Weights of a small GPT-style language model, trained from scratch on English Wikipedia.
Architecture: LayerNorm before each block, untied embeddings, attention and MLP in parallel.
Training: a variant of Muon for these matrices, 170M tokens, 5201 steps.
MLP neurons of a small language model. Each row is named by its layer, matrix (up: input weights) and neuron, and shows model dimensions 64-159. Each number is 500 + 25 x the weight over its row's rms, rounded and kept within 0 to 999. Numbers have three digits each.
Before each neuron's rows, "fires in" lists the words (lower case) most often at its 100 highest values on Wikipedia text that the model never trained on; "fires on" lists the tokens most often at its 100 highest values on Wikipedia text that the model never trained on. A number after a token or word is its count.

fires in: "grigorovich" 23, "hospital" 10, "ground" 8, "nigeria" 5, "space" 5, "semifinals" 4
fires on: "ig" 39, "em" 11, "osp" 11, "ound" 10, "R" 9
L3.up541:477497513496478431480503490461503526470532516524488466522480499464449499502514494487478457513487483494480499538509499514525482520502489492527472475539493510443479479492509506475512498550484421458478464513540505482512543446469552498505503496490488467483532538490527481515508485545507524502

fires in: "born" 29, "download" 11, "jazz" 7, "rabbi" 5, "uploaded" 4, "blazer" 4
fires on: "born" 29, "lo" 18, "ab" 15, "az" 11, "ard" 5, "ing" 5
L3.up294:483460500467484513492483483499530508457477526536474517508495513506516505512525501498449514518491521503493522509511502516503550530497509506491527499505524498498489483473524516523467497520448478462467466502493473491506503530523502476480531522561476456486504476530497496554496503489511480476

fires in: "that" 12, "joined" 10, "started" 9, "wrote" 8, "signed" 8, "announced" 6
fires on: "ed" 42, " that" 12, "ated" 10, "te" 8, "ounced" 6, "ing" 4
L7.up223:528479519527483484470533430540525468519509496451492524479498519440512485496502507545514483457473494471549495481498487501497524555498491500487506514525509508522513534529545461477513536464512469505509493466516509493484483543477486513477523483496493495510464473516525520527528514492508489453

fires in: "the" 50, "ice" 4
fires on: " The" 51, " trans" 13, "The" 7, "ue" 6, " Mon" 4, "ce" 4
L3.up110:495524480453469494490494528495542520498510518511454508528500559491486496503486533466514518562491480489463493525555506482502501513499468486444513450540492491514506515494488538457494481507505469504513491510474457493471474470463520531486459496444504483498496495460466540527475515519500499506

fires in: "more" 19, "following" 11, "s" 10, "loss" 6, "late" 5
fires on: " more" 19, "ollow" 11, "(s" 10, "ar" 9, " major" 7, "oss" 6
L3.up687:456476502505525468490477510490522490483527573503542467474526466461480494517489469501469480486505446546485554468479496454517546505495519499527515488542502518471521509536525522515572536497517542507511498481488487498475524545511478544494533499498513557494490495501531563476485489507463490496

fires in: "when" 17, "after" 17, "rasmussen" 9, "started" 5, "trypauchen" 5, "united" 5
fires on: "hen" 25, " After" 17, "uss" 11, " start" 9, " United" 5, "rough" 4
L3.up38:539494534529514496542523488524533463525510471509507497516490454501508513512485509516477476485545502543490480467466473493463520500479443480483496460515485493492461439526524523510475490514504477480472518528510465546487498492480530525531526486516490470463452522487504512513491491545487506484

fires in: "at" 63, "criminal" 4
fires on: " at" 64, "im" 7
L10.up157:495477489544505483490493479475501515488514457523544496490482525504520507494495540509475527474469466472520548465535490475501514469473487557535489526486532498485511508489503525462463509495481469468506513482495473490475506498491521556527531490515495480528542440508469445474473529470462504487

fires in: "by" 16, "of" 14, "that" 13, "pm" 5, "votes" 5
fires on: " by" 16, " of" 14, " that" 13, " v" 9, " p" 7, "ul" 6
L7.up390:503486454498506491516477523528513447524527510530506505522499573514509535486474506473495503513493485499498465503502485480559519484548492505509487552489506537516493463484525480481471480505487501512498504482526519496538451456514500509494496506521499505498479495462474528475466531475516493491

fires in: "of" 22, "that" 15, "bacteriologist" 11, "during" 7
fires on: " of" 22, "ter" 18, " that" 15, "uring" 7, "ow" 4, "y" 4
L6.up956:474473481497515528471496528516527473522521466502486484491475487502524484502544530492491506514515486506530495531511473476475456527465508499519498482486495501488511485457480481524493473488532567449481470488491465539494524503486504509495525506517550556451484501498479529481519494452511528460

fires in: "chinese" 17, "china" 13, "sweden" 8, "republic" 7, "portugal" 6, "france" 6
fires on: "ines" 17, "ina" 13, "ia" 9, "en" 8, "al" 7, "ublic" 7
L7.up801:495531557478534502539508554547504547451514498501556469534476462505503507470512497498490477517551503455518478501482498472544444498465520524508476449473508516537500516482495454473496483514487477553478487512484493496508456512492471508481512517529487528509547494496526464515504483477494515517